Weights of a small GPT-style language model, trained from scratch on English Wikipedia.
Size: 15 layers, 8 heads of 64, MLP 2560 SiLU.
Architecture: RMSNorm before each block, learned positions, biases.
Training: 903M tokens, 13773 steps.
MLP neurons of a small language model. Each row is named by its layer, matrix (up: input weights) and neuron, and shows model dimensions 202-329. Each number is 500 + 40 x the weight over its row's rms, rounded and kept within 0 to 999. Numbers have three digits each.
A block is one neuron, or neurons of one layer that tend to fire together. After each block is what it responds to, as a language model described it from the Wikipedia text at the highest values.

L3.up14:500462538450406509426592536480518545498518526444492504459527500462519465508473478518508431555509469457505497504459548419497475476496526487499527531526550541553476589445513443519447420487526498567483478492533450430489534534516509512550457559487473534455548516505514521480540528403483479507576460474514511450420556526478491485532549557520493477476506532480452484554536473490407529556483
L3.up248:472518482522517569501495518498590517593435503473531485484485500449474530490510545551565507506463535520517498459501525516436504521511466467525528515600436530598496579505458463490513497431562484549537568469517548466565588565446495394555416507482448469472574553507472501471547520524510431498490499461528484444456528519441568456522475574524483544487498487496472413536583503474459540521461
L3.up259:446470459536523466584491516484597488526470523513465552505563517423518525491408491521533527436475501508497426481525480511532546579462514454481611503550503519493477525526505492497524524527420470546482536441492454452553519512443463430443529489503456529469560402455442471504448544476531456538496491485497480494465539550515525484543525567511489520486463515558501519536537505428522518551446
L3.up667:510510458516507590525516435496521490516474471495490501487442511483458497515416499545451545443467490533544607447454538480565466527533493512552506500525437510525474449415499448499516492512473399511522496469447523482413408522543515395499529530427478471505505424497477427463518546483547496464567525469540505486495504493495487483568459502504444450465455497478466429536446468502466488540542
L3.up1286:479492516469487541464483480439459466449531440501495461491530587471495420459470559502435481422499487509546428443432498478513427469515528469511475497508521557520508423421497507529488524485484459592505410453495483514520480485525504510518444495484450476534461426474475565497504517495492523546525539523516453446405560581535584543447513512478582497486489492416393554491571482512416547533415
L3.up1643:465553521519430406452498496445497589436483455512476504467523429470446503439490473528525460549516534547464517495432582462524461475470500481472511518496444557563467535502472478564486492513451457528473494502545479516487555477477488439518528516514561504524490525489477555477506562411559496545535599499580550564476584520504507479540591567457527529450474498390464535566532468469499513441487
L3.up2173:506447493540569444477416493517507497447493412502492467530418549462556501479513465481496566546476507439459528499472548501510518576502455462394509550444545500519502504527486451525507480506552469508593527439530548523499476504464501378484539440423514519536481454491481533517524506479519524496503524549489491487439473531562487527503476490468484483480496495536405512515566545438453442468525
L3.up2407:432494473532478500433508487569442486426444463496517546490448513554463488533444488528531448467528505538523464560509539461512508490542558474510498472568496454503538507462490490476528571477543479441472507508480489500532546525414410526460448524495482529518538441508558480503495452541531495547525589574485520439487505529529493501514526460478495540516581558522500490452560474543487550508450
Description: First digit of numbers. The first digit of a multi-digit number or code, usually after a space or hyphen, as in years (1942, 2014), model numbers (DG-56), versions (GPL-3, Apache-2.0).

L4.up314:523484508544467556547484527564512560549539493488511471499555554496507494530536455513519509498479488439473544465469483562473466534529452568459509552536466467448475526466544497453471505484506610602456450521544466498483465536578531532492510458482537485433489477500526504496458428511489509403471510529455543518421538521455452505505425483494480578571498521467484521520517488509471540487513
Description: Post-subject verb onset. The first token after a completed subject noun phrase, usually an auxiliary or main verb such as has, have, display or hold, sometimes a linking and, but, comma or possessive 's.

L7.up225:521484499440499463556474490491518450539546447532443526508495520516462595516515501414498456507552511521554474456520522481535513538467521440522456499521490520531471473478541544495408502483542478433447510529416480447475503474505545482439428455521495516468523501515558495517469542521511469506514495507463442501525422467526475515505451504443467541461453516471488534512528510500459454438490
L7.up343:455485482540435559513483511483473567502481496500449526459480472525497522478539491500476473471498452562452510422479479463545509500520474415484499426546520516456429461507494512501493474512441502484464518475563435519430534477583513459552552498454538531430433446436462512470386479472558522535582519469457553432457478478470514519582601539444521522482554528487549461528464509530419562458461
L7.up677:492424518512568480471531471541484543556529468478484517464479562501427481472506591567466544468571468487514456482456550490523480546550533500391491485545466482518517534565466505559507472479438541497444462539560527471522508531552583520492471526506472477487503449494486512520510548489475497540564564440471533463510513542492525502469506509555425536512519449532469465500544505554484507505457
L7.up797:596494490546448460483503476428465428470492513582530483542481488520446540506479465514474493532537504512502514571554523539576493486473478473521473531528486462491524502513472468519448486528449551502483545488522427500480458500529437520550415528487577591554495500387483410561539605416490461527487510498515528541471467563542526488467429431528481539459503471533501546529506497482489526481447
L7.up843:480488550521545476524446456540433541481487478440472534482530510456491486500500460511464488471452480511506460563449464498469506513533446567545558505471562484473442477498422507487470534490524497460450581548540413469510529472520463477465542528491448517544541434529484495502516525513422455571463507515528513493504560438482466507501560444509458508491496530494480485448530523511542518486510
L7.up1474:574534477565489549498520507472526511440419496497467483529565470516512492513488543549469569499484561488459470548502513548546495476474473562460479489489480499417450468487493537513553529554459499508435488524532490466521493559499478472506458533564527483488555532496461465511503513416488433518469498473506548476462506534516482557505574521481494461576528492496485534554448591539512481454488
L7.up1918:474398455499507512504526520477490441517486510519516485475484509521525501511438511480493492501513517553458488500516553536487552394433497497498520482503460516511563547525456434508416395600522490538498537443489531490492401452504436490519458473521547486569444499500491492519500506502603440519475484484421553514517471557582469567519507482439477496481526531549493571487536546464478507450515
L7.up2556:561468448477448518490538488490494485479460539545505479546500499461483482476455472472541528501417471436493547523439451520527534472481507557542430490436444438526500498541483494500496527565504557471499506544566437478529459386479523486572534487528542508482514432429477484492451501571551457543480491487534509546478439444536524576530450552560507519448561539453513478481485506459521580471425
Description: Blank line before block. The second newline of a blank line in Wikipedia articles, usually right after a == Section == heading, starting a new block such as a table, list, paragraph or heading.

L4.up1765:516505481501531507462533474520531500452488522519512523489528498452540472536476452553495429578444479555534550446470476440527465459545630453519442500459537486483515519485483456519528521466472504450541578500482439531469441521541477514515528506483458559496434529491473490513501447468479523515528531504545463507485566475501488428487491477498434528506547495509530499581507502554509458528472
Description: Surname-ending word pieces. Final or inner sub-word pieces of multi-token personal surnames, mostly uncommon ones, e.g. Offen-bach, Gwathme-y, Pared-es, Estef-an, in biographies, plots and tables.

L3.up266:568512509550529533511415587514532418514547459492571531552522540498528511495493478517554541487524425519468491498503471543440515536466491511434501554523419475482497494478476514587544553439512505469480533492401531514541527541526498412571490505467463503500572523549510495562510401492482434546505561471563485491584548506508521470432427528447524520535467530494547533566525504480496541479523
L3.up367:481519551581480501513518529488555574501512520522502508461503532560552560492490498414536509429445484536446529436525521528439463427559478484483470518435442566511527516545523534442556513530481419508502533558480451561541516481441552530438467497476494462523478431494504549500504426517523487574476535471535512556486569492575536442451506514463519512494497527536475526532490453468447428510547
L3.up443:492416486480488505506425526537480526543551461528528567534523471466528506494523465509442465556470449512454522486543478530454510537480426490534595502439514497488520584503558439528531528435540575468488501542482465418478565491498479502438542469594496477531456480508522461532464493543502526493444491521482550524496557507519422519578514532553557445528491414513474447460470484479492525465570
L3.up710:506450454504563464503458541443496497454431502464493523494507484489501595553512465441556550571512505604426538484481511527488531449539469514577520536475461536570504424508504510525515505492531463511543514396519408531516437532478546517437507504561514516477553455564434524599465528535532457486517499536442473503553491515488533485466437504501471499494514513598499517559467449497500494551542
L3.up815:474566434473564479488488458562572526541519521533438461517524498532472559547479484504522528463495481511488473434480548534485511480471507470474453463506507524520483503531494547499459456493541514485523454609492434496476497524597489506518489493507479477441533548475481527553482450535475514524469473495486502460562556579512530491568552517472545546557553472496465528525529469545514554522493
L3.up980:592541485515525488497472573553564489452547384598471545450504432575543570472514522464510525460567504470473489473469506603509526526526466522475428536458551512517510528479511450480484447519507424471538554549456520597479509439544444500506450500436564454500525488422572510499529472545525504517441513481524500506424539554553529457540555501457470557479498518466494535510509513462503495432466
L3.up1272:566479460460485481486479481494447506502509498542487547508513517514499428475511503543588468524470511576492447464543448554492529437457511499498433554543453512541425483495478478480537499462494458434484487499487453517457504480530483561577447501550502496510515445503504492561437445524528562465494518435507535463472543552506536502505475557496577498498511525470460507548526476541422530515551
L3.up2110:495473494496476529477513460500568559475506440476467489567496513430501466544553428478387457506506470465526497532466484556501486530507515480595499515536482533498442515546448444451505498548516471490535552511505415476505508511536492438495482461529504512512486499433581565531493525532497481535506491491507488436533501550518561505546443534457506551576505518480433533467506490521524499490445
Description: Clause-initial subject pronouns. Subject pronouns (he, she, they), sometimes auxiliaries (had, would), opening a new clause after that, where, and, or a comma, e.g., "told him that he", "where she won".

L7.up203:548577463488525477498489526485541511451528455483500428498481494484512469506533498494468501506547528544499487572489476545546503474493520496507497506472437570507466507518467581491399481519451497450519522509463435548499448480508559531516561473454519602504516545554560514590507479473553469461438452484474563544470516484586449482406537540555489538520518563548472486498496502509486514458550
L7.up464:497471476513457465447541533382450513447585527504501491454447482535465559461523553446432537523497459440528484496533538487532488521444499525451510447511579485471398494558523500450487489499505487518446512477471485470477478485494487502514486549528488545536518477516508476438560537513497473464513456535523477513482513469528516513449490512483431505476489520511563442484499476523440481506474
L7.up552:496527555550512489457561576525579474527468472506530491506553504509506492603483504523480554450586470550486535569547547555510501504500478506491469485499463568522494588528458464506503474561531501483419504478482491497531462454540437490463556442471482487507399484500481570489533475532507531473494504479506477441496488486478433482431567526546496536442527528465528493442526549530499505493491
L7.up1415:492545508508483466433492561532547496482555516498495478493542430496474490460461495510490534500483522496548523469568532459494428492521507484464530531415481473521433512544449515523573584492536514473588482440511446446485425421507492536587503445458473529458505536490509494490536581510460544526420513497527492467515511538471486438477462443485504504500520511498534512565608462529504505543514
L7.up1585:514478480481434416440535512449540436526502480550483437494491609515489537450514501534447528541480565525596512443516563456477512490498505465497505499462453475484455544539509494466541462518406539479511552531512439470495505430474460567518520466535554441466511495514539499528451494474485526593385438500521466495482466514481574417441585533545595518498532513541497484451440466503500528592480
L7.up1717:472478456379436498458465535477461449487523433470521498500534448429460426617524507478512541468505488491527496525461569497484542485543475493525490382475448455512467525475542466495567528416555536479467540493459506455424387515529492490499438569488530547507507564547465504540515595474467507557485501528453446495442541481506600523455447495475528500475468431526528499595585501531595433506532
L7.up1822:456615521469528497472465506520498531546503418488525449497482532451544534475445506496506529515552489451508541454513522501432446496525472538479465486478473539498465562499468548521524548510503518457517445440515508488511505414543534534489440448527509486491498527458521541509451516591513524567485503548449459453502548461410562487470468566472514485549434508527540494545512507494480496443509
L7.up2018:506392497493525504460510462477514513602447361567512457500516541524536463450482485478505554491578499494583466478476555530580538541459490551438531545469468579457523500484495495524592443502475510405462450567455465491538383420501473460471459501484385457517545537445470528491544492501495508516510484527534558499517516525511539473508494486545521488492493483527454494534478532464507500501492
Description: Object noun-phrase starts. Articles, numbers, possessives or quantifiers opening a verb's object noun phrase, e.g. suffered an, offered a, made three, gain much.

L3.up132:542538512450478517498500501468489553540454490556497457501441560456496503519411535502479490472414493525526465505450524535469431552425507486549458523562505468502526473545512471501579431517468506525500503460468450459496464461517446487434449574438427527469613468545467535493472474604550505543484546490511501520542474491521505510446451506553494492520466530437459586517549406425491385478543
L3.up501:517566551545422550539532464511574592466476497581433540509491473523480447496459542504463475496418529466514532467507514487422476523497539438540550504442573507500443537565501500480476474518447501517473520573575486516434504435495547489453514575503545572478512449497522483543475541528499480492454497490421530498493493526486540457537504508525488480534557415489468515489534479507568427490553
L3.up543:520505529464429529441488514497485500533428475539533462445438540460519565483457489518513522446500509445532558524593523480552470463503505437503496449450504507495488510461494480547539524508492483461462502451552459509522479520533527492456501514518481495362530432448505463481486596548441498542507483521521511522478562519493520499438535601499454550544463552456491470459487467503480424506440
L3.up934:517503492497401606471461491513535521571488552514472454535417523509400483500502481476481501474494502518513502446477509464549479531483556463460453489521524489550495477522483507463484506492522535548507554483565476519595558569514531525458472479494520535383525499467566453465563509510543470440545484556468543448545532525479531478486438566500525579566483421539492508481558458476480449435450
L3.up1394:482512534472483535517550515447546526527450513507452441509470515456527548467525448523499524483529486478462558430498523513570505530534460495550501481539495474552441510483510501476484474543518503588542595475437496517505473506480493533558515504504565518556531510534530523517499467531514506494480518450528560602545495488522495441460488512518459450552485494545518547492475521485516506542533
L3.up1947:574535490539469516517456510530546425478489415491509531476501523511435490424482562516457453517479458441536540579473516464493501526476500467466531479519424495533414479534484473445504464483546488498438417459489491512464509541587513473440490484574473572507519449528448534612513485558453510479471494466556527474527484587429446505530539456520476456489524553487542536468566447515546452516451
L3.up2033:470487525441512513450550499515515495495462440559482495546435494534545450502482490441522548526442425452505428480470479476508512476496526547469470478538517545501505532510491535498519528486462576441434561444511478544463567511519460512494532505525429531447448509428417495520635560543576511529486463524481593499455528476560516472435537552512559540484468451506490525504536495506475450442504
L3.up2302:483535467475439536440513423505524523506542434527500530527489509503521503538515445511467488521540473529549544511491465531553491485542581539545535485568507610514446484514501519510472457467504510475584537406493507565514501492523478513495529516498496496513526413494506556517539476534497498497542491536483494426484565475539463543506512476575547442509532590440428494454538530520460540460500
Description: Word after an article. The first word or word piece right after a, an or a possessive, usually an adjective or number such as new, single, large, two.

L4.up1715:449481441531490509508449498549430554489580531564517511525417473534463541514480499513449520452541448478509478431467506511509592528477481484540530526554481543506471550469516463454607558594477540532438478525451490476509422464473485523504533487519422511465487472493458480519539513470552554539498481532524594406517558440509493492515562489485517409528599488471498517525541468513501500484523
Description: Date-start digit "2". Mostly the leading "2" of years or days after dates cues like "on May", "in", or "(", such as 2023, 2010, 28; also "both" after "on/in", and some name fragments.

L3.up81:504477476477579509547489661437536522513492515506510480566542526508537488544460569518523473582484453565517525496496556531555490470437593442544478522526446451516453496519503465523604439544446429533466442493445467549485535487535476438489438529496468577503493529530476518526541521526475510496549504493457431455528570500560469534525447520498495573514517520554477500563538475508552509577477
L3.up998:566509547459538492516517510502520523521462572495476502505517441528471512503458435478499560534519551559467491488467480480516490479514537437489502520479468482482492520463436464568501448519509591505489559463517466458455461497493459474516561502558482568483435517502529523473475495452466636455590490553483482487460492482540446502453503574446591530511452548592564477584407510468484460570487
L3.up1602:511525484459556460474536534500487444449423488502500506509462487495506421452511431394541498513479473518430515489460473497518527442393612481499418568474525494477535490400515465538523404538499474541473558443490501495522499542592440506494484505438565517491415502506512530523491515545409502540633526488517480509522489486515469506468503464488494565503570448485493579549455449511546534587438
L3.up2100:487476537455488549540513538499525528471540454532567486475461532475478534476510538473473508539537440525475529535443497470491571478538488450533478496556497556487523491481485472464518513480494538507468488535528482505477444512510556564496504463521481444512478506565528470459519546534442503430523471503412549436484579466526473543467435417424414495422443520562533509480563548475509561536383
L3.up2222:540550458561452454515597505513519479509526453522549523556511456486512551462487581513505517472508546507424581502550568493443481405525556491425547554522480525506480483490543455516463482536462519552464567485510478481534451483497490496579502464518555588530510556581486440569483496485477521502482453534536495633486533495499427542470436452461512517509479499517505498475479500501532509535496
L3.up2298:525442509450515530592546499434544500472504425467520432581434461520472479475456477481421557487591517476495511489491457481547524513528477530456500500512513509513477477529462527462573454476468615519520526530493491507580440499408463532467552513520490487549480568484516477515493455480455560453480518463498454451452426501528479533518457500413483512530530447469565480486486411491615471590444
L3.up2426:562494478454510428528541525530499403508493491462604554526520499532512597436511526505477556483534538504483579521462532544516463447495537600611481488501463511487517435456501502505504498557519560461545509510533508469526438506527509560478550451525531445501475501575514510524480436443551526445510476538472495571498490501456413433514419503471536450566549499568488493503482554497572419499479
L3.up2462:477474518413465481549452510479491479539503530545537497522467448507502504419464504519532506474486431558505490477474407455500499479514501458513487452520560475591519487518492572523496482447488496484454493469487462476440476542573450513494546499516524510477483542504519514527531445493448484568440500587476513524557571485499542504491465542452539525458447558486487540470538543455455428530504
Description: Final piece of rare words. Final subword piece completing a rare proper name split into fragments, often a foreign surname or place, e.g. Schopenha-u-er, Văcăres-cu, Helsin-ki.

L7.up250:496490535529511498419430528501380550511506525504485550546497494569536481522475476533558442606549572495452469507516494479558429516527545396509472562503436463469548511502516444522553480539456535546505519501495529473442480520547488540481507513445553455408478446505465502502525500512498439492512565489461603446466526515455455499534526440516541508436510529471535485527586417551521555501523
L7.up272:536443475578480433496439443438502497580516549462511520478552459554509533540500457453530553541452482537483502541508570539510524524522452482489502533506528410470541512434391499434521514499478495441475458462498511491464463442493472460495481520485525457509502497479574506600507529514528529553501453580510560577485463498561401505431474541546481483485595483447459440464534535459447479449546
L7.up726:523498444440505492503520479470471545476480505528461463519456560560515525515478523497544526523509460526543503529467417548481483497555499485438459548544509551482473547417525484449530530433470444566486460470420508528506475445501569516440542463517543488466495421495486515505486471478494437500568479451549485514538480454484518405489521441522543510499506447465500419500438467451597566468543
L7.up737:487425425547570478500450479530501496429496499507601503492513441577519463550495496464472529455496451471565458545560535444507490446528516459516496561486446566451543502528476513448462453488471508525506495480476478574479477464509468511392512478476447514550462497472542563483434572530445500421494517521494557477450500480495524527587455488595538514519500533478544461475520504476541556505540
L7.up1069:501512514501538494526487449507498462440471500503487499477456431505537489508531527518490483527520560480441488530534474496451506474485443586430435457484497513529568514480532480443480515551560509434478471470524617472491453436518469511466525564501493462343462433504470482514482521592477531482509596545486538522435406471487511555509466509476433518427553484553528479518460508472528548423487
L7.up1764:555559509484570536477458515464462450460560540537503534533515532459528491533507490492501489530478529450433535491441516532508468504478527453436532539522521462409478510466428451430490460517487569499444534508416512446455478473457464447488516420481433425482506475551418493449471546488479540508476521458506527442534548498552426499581557504514471540472524400523535540540519489517465552462534
L7.up1922:558525476525524489484562542520496516506556486551540517494505510513510470495526549495501518606587478522514499557519529456536502486515444520505448574403521548454505482475509465500451511571471534563489510545515495589478474458428514468483480492481542483541490473487519504478544477449519474502501538465511503432590508483512520483465536570492441528487505481445553533535525531573558523536480
L7.up2011:480535527504428540482544502491531515504538517500503538488537456572489484458530497450477544531516523519564459516477533537547479488515532467435586500501455553465413483522487523422479472504481541537495460510446512509491501499492545520495572528444478510481524481533538600549436510498441492460492486424447498462495526465489533491542466470533430443468532510443465489511508440465516545442521
Description: Main verb after subject. Main verbs, mostly have, has, had, having (also took, with), right after a sentence subject, e.g. "They had four children"; also digits and pipes in tables and coordinates.

L3.up32:530395514457433530502536516503446491512485467461472494507563550495454468510509395520460484495549546551446445502517561572588501513497473506524475570486497487480512475465446446533489458484485494477508485543501460489553499505497522466473574529460467464496440530566477531494474516561497523488558581439551569467469564515512485585513524430465508527545424495541473454496499563554452553412512
L3.up203:558491491499520483532419494528450444550473449482484491566492480557520562470526513438552505458420527535425546478501436480463477486541545562507517470530501521540517377458439521535470550507452507546511546466444484547540430495516436483494523533474514515485480446496435515534552566542456426532563503522516526540515399483520431500585533509496544495499531478454424551425480564490526512479493
L3.up477:467409502455413488531564524527491522489499452514517499506470526556422593498531471481561500510542416528504492466474591506462526470490578508478470444473492527585494495566430512519457488467423398476532547511474521508549449527470479508466521460457535493455503502510401460517450502549480438500489405422489484517471494598431477479501549551470535480482424426492471420468470587488481533492534
L3.up499:533546486536516495559480513488477510467475524504468510463487525457542550427533521528457453517495493522543527452449505508506521501544495552475447465491471539552493567491536538632491526527472478556451512522507552493511463508502385473495522476448473515515513452488508510496551605426503528540495511484529512511460556475507437531547565484426462428475468497480473538567557490522501422419478
L3.up527:513420517447510549405539505524537500383543538498542519577533463523494474564497496502427447523519564481497454468463461485549490428479490516479510505506562503476510458484570494453509537573478471589510514454552480519502489509444515576449531469541572488412466462489439434457403448469556534521552513452568485544459505473523530542511517534480468547401470426572524507465524551497496426450508
L3.up1769:417451459541495494497593504584485443487450498519467444544533445542502475516559462503478563477484461472523515496520427530476467439480499480460491494503498582498512442551446494522505533477425468484582491520493479484518533543478487462479498513489433450472537439486498526530395513562490528510524520440471549447523497555521460460496476546495510539468513506551461574459480404503473354526490
L3.up1851:474547497581454543486481501506518513526502429499505474502482438480541514551534570484523481457496394594514560510449609511443505515478490427462518468525533500436462486481488572537442469512488469458533348467505443557492507475508525478536515539479503496515463421492476509522456543441506496539524499480540504470480511467456549484492431504495456503505477556468567504470573526530525491471510
L3.up1940:496402494460493507502547562449387563484522492393466510502434568505542479485565490477523503497483483488450481516478541558509508490526590529543402514519422523549509462553480492551521466547565550567451515480412479460541502551520482474540531557506540496486498500513472480459441518543469496485545513509444533418515509548494465547524588425514417490461467501489522571535463586450376456459488
Description: Blank-line section breaks. Second newline of a blank line in Wikipedia text, ending a paragraph, list or table before a new block such as == Career ==, a table, or "In 2002".

L4.up1211:554473442493405442429528458453515559490433487528465490489504479525487493512493515559531461465496463470480463459478523499494504499545499523533487459508510436470514421479480458582480516522439478544482548465539550512463465576565516499435502568457510552533493558534511506437519550585509460517466500516529460489497560516455502543510552561499563509489502545507491488507495580467498514480428
Description: Section-break blank lines. Second newline of a blank line in Wikipedia markup, ending a table or list before a heading or after a == heading ==; weaker on words like main, lead.

L7.up418:489470469391612444517427527503502615590521548594517529483465531536532417517472493472483464580480561448466519455416466508493461482428483484442507517489504566468517501576498553474501489438510510541517559544467477484468570625517560502555505454457540578492544520431475393481488532435516484472575529487525551494474521496504467499573526494487510486579490489563523560501445491538465487480418
L7.up672:539462480500544454505439493438492557487532617548489507473461482476537518536466459478548494550518553498511507468450564523503534427469439518542485609494539473496518513507489530495591475494505500526499501476557510516444512524601492464522516523529541533497528550512464470483504523565488527527542528477451495607469511482458482519491487498454509511493516530491556533501472473500470491462477
L7.up699:480520526420514466509485442473490556516503495518522529454414526492474457458492549521484495510460526539488516471514495514497558581400433481506459534480516405530560571440496524561627533469519510517524401477536480515474519522588484532537547516533503533482499486552475454442524552404456498511504467530554488518454517454502524482531429466477500523570447490559567480532485507449420526494461
L7.up1846:446452478453490474486541455418516522529533449500540549542491504567483430510545440526495488506505472543480525525420448510503524431427505497552472551513519479501481508542456524424499532490487489551472458489454552475419503544613510500504504466457565613523500491441522505458545444477513433499534488548478499512423476496476484538486481509472451525466514581482500522496425432450470469528505
L7.up1936:525535470514560503461457524525539535526524553474407460496469518562525554560464467535457446597460516510520470493519481580529492454503523436593474515552484551555500516484534552518447505506532486486518471498492389500473464547480541550452472461501506479455527517497460521452509478466492496586492559477473528497388428510493509505562490495551446477518522531471570515520452444596495503515472
L7.up2014:519480522480522515548459463537520520517522509591456575498557546497481494567480468506477481601410525441449512555406541505554454563427489476550439452492492491500495487503491545535515444480522522480550500555510508563541509507516486594472586583469522420515517509493517471444520497435514526511435566505520492578445451491527546468523455489509472493552510514547529489536360548511480507529487
L7.up2297:528504474466464582483533449507562480524562487473524526526547584538463503472560491512539458499442513520536522511462477620515514528463472472515491454504541473508534515480471513500521528422557451500478459461505525477506552512475452503588521482484507530460535506458489513531504500486498440481495553472532545491485505494437481577485459503448474489508489535471494435563476573495486430422551
L7.up2302:506493455506521506444522446507500480497480498605517555559529558525575496495574535428538448530500501462484480470453569513497446509451499429494517481534468464552540455544484532553482550473562558534548470555547498446546546505522496493477558512540566454485477477518477460545554521521625536507515533530463556569509505482493508498453483550431504536482422571535539486542509478504440503554469
Description: Repeated proper-name endings. Final word piece of a multi-token proper name, usually a person, place, team or title already mentioned earlier, e.g. Hasting-s, Nietzs-che, Blackpo-ol.

L4.up70:528566497501534517440481468449524550525470495403500522485537564446459430527502495563592448552534445457531526510491509466469405439455479489532564511493475508505488496489483423460560505484538432456419468479530485486551498511526462499454603539424511451457478499442480451527454568450523528482471455490465543522452477479540529475543581511533555464534567439425423462540580511560465543506485
Description: Object after possessive verbs. Determiners such as a, the, an, its right after have, has, had (possession), as in had a population, have a smaller body.

L7.up54:497560468522430416533509450524410464408495455555536495503520496459557492517509512479399569522507432506467486532565509481490580465519510426455436449531519476506500472483469510499579512433473462497457500475446450490545536482474568517453459501511520570495493544577527462502512573473517533513442523476467475481537590574448459505488465477438472496519502503479473443471557517503551506542504
L7.up340:468492519502415529511460521506515553463575486514466528436511477475475540534458432470492459543480472546525463459551534465517511422565483517473548420521468515510543513555474517518549528541467553514508441550577423449639499508494490483477473481489447496527496439501549480499558442467574472527541501574415608536533540488448513475565501528551484523531473535529503438560574529570556552489471
L7.up399:503491460518504577466544562530464622593492511500551453451496358496472406548486484520572525466482486565483437512476507486527504537466519489523549553523524529519494427572477530515478457450474437548522483435450521511555498455543499523501428477437506500546504455483504429455499510455473496517550498548550478455474533521543520481499534536444539485469527452470491526544560498533481526481502
L7.up1592:470425510493467537499507556546483430511504425505495577478482513440538534526528502502508453459512449529548499490543527488464535428504550451497488447540446470496495561537509519432558484529535500543507496582522409555511513520497477497486507531522517488541482502468571467448593551413466501484479474471469603521524511541531509483575545562514466491585473533548478462505483460532456536513540
L7.up1701:474546551525472459609425423465462522467515486520538542494508488433508547572532474425444525506561552475435458537522488460546551523490509454530506482506563515548514538533468499563598528451428470521453486496494554492439435540412525503493424598520497484512435489517526534481595574508457493528580463495541570501526525535568481460475459506576533528476520543532537487473431473543587489518469
L7.up1753:543516520508492471536470481548453450458507461519526486507491427518472428596434507513517476543517501580485497488555508504501496568509474491470558513495496480455495405566545513485514455500563516507413539514496499437455510572497543472477492530512477491501534484559518450451470493449483486477424461437516475438470486479495438470478521577544468478422498436484496497530516538482510540519512
L7.up1758:442534457487521505497462535474519486534475565519578520394473480414497482522575486529498533467530527539359489574532455494510548494460553482472481554549543527458475528502433575491513479479471466593461557445529530439512462470509540483531447510520563429511483518466474432470555578478475474480481460536511547508455495492446462538458458520461514465523524491462459543531505503583498519523460
L7.up1790:464503515550552491495507487512455466425572516556551532475462482448489485543481465477427476517534536506474539481558546516575526538496547423518514514509463521480501467536490486498523507495491497469481545490586560614433504517533532519576466506584523492535498485500468487474509586492491477462477484529458457549512545560434570489510471558471474475411478421518543473561490448493512508519523
Description: Year-initial digit. First digit of a number, usually a four-digit year such as the 2 in 2018 or 1 in 1936, in filmography tables and dates.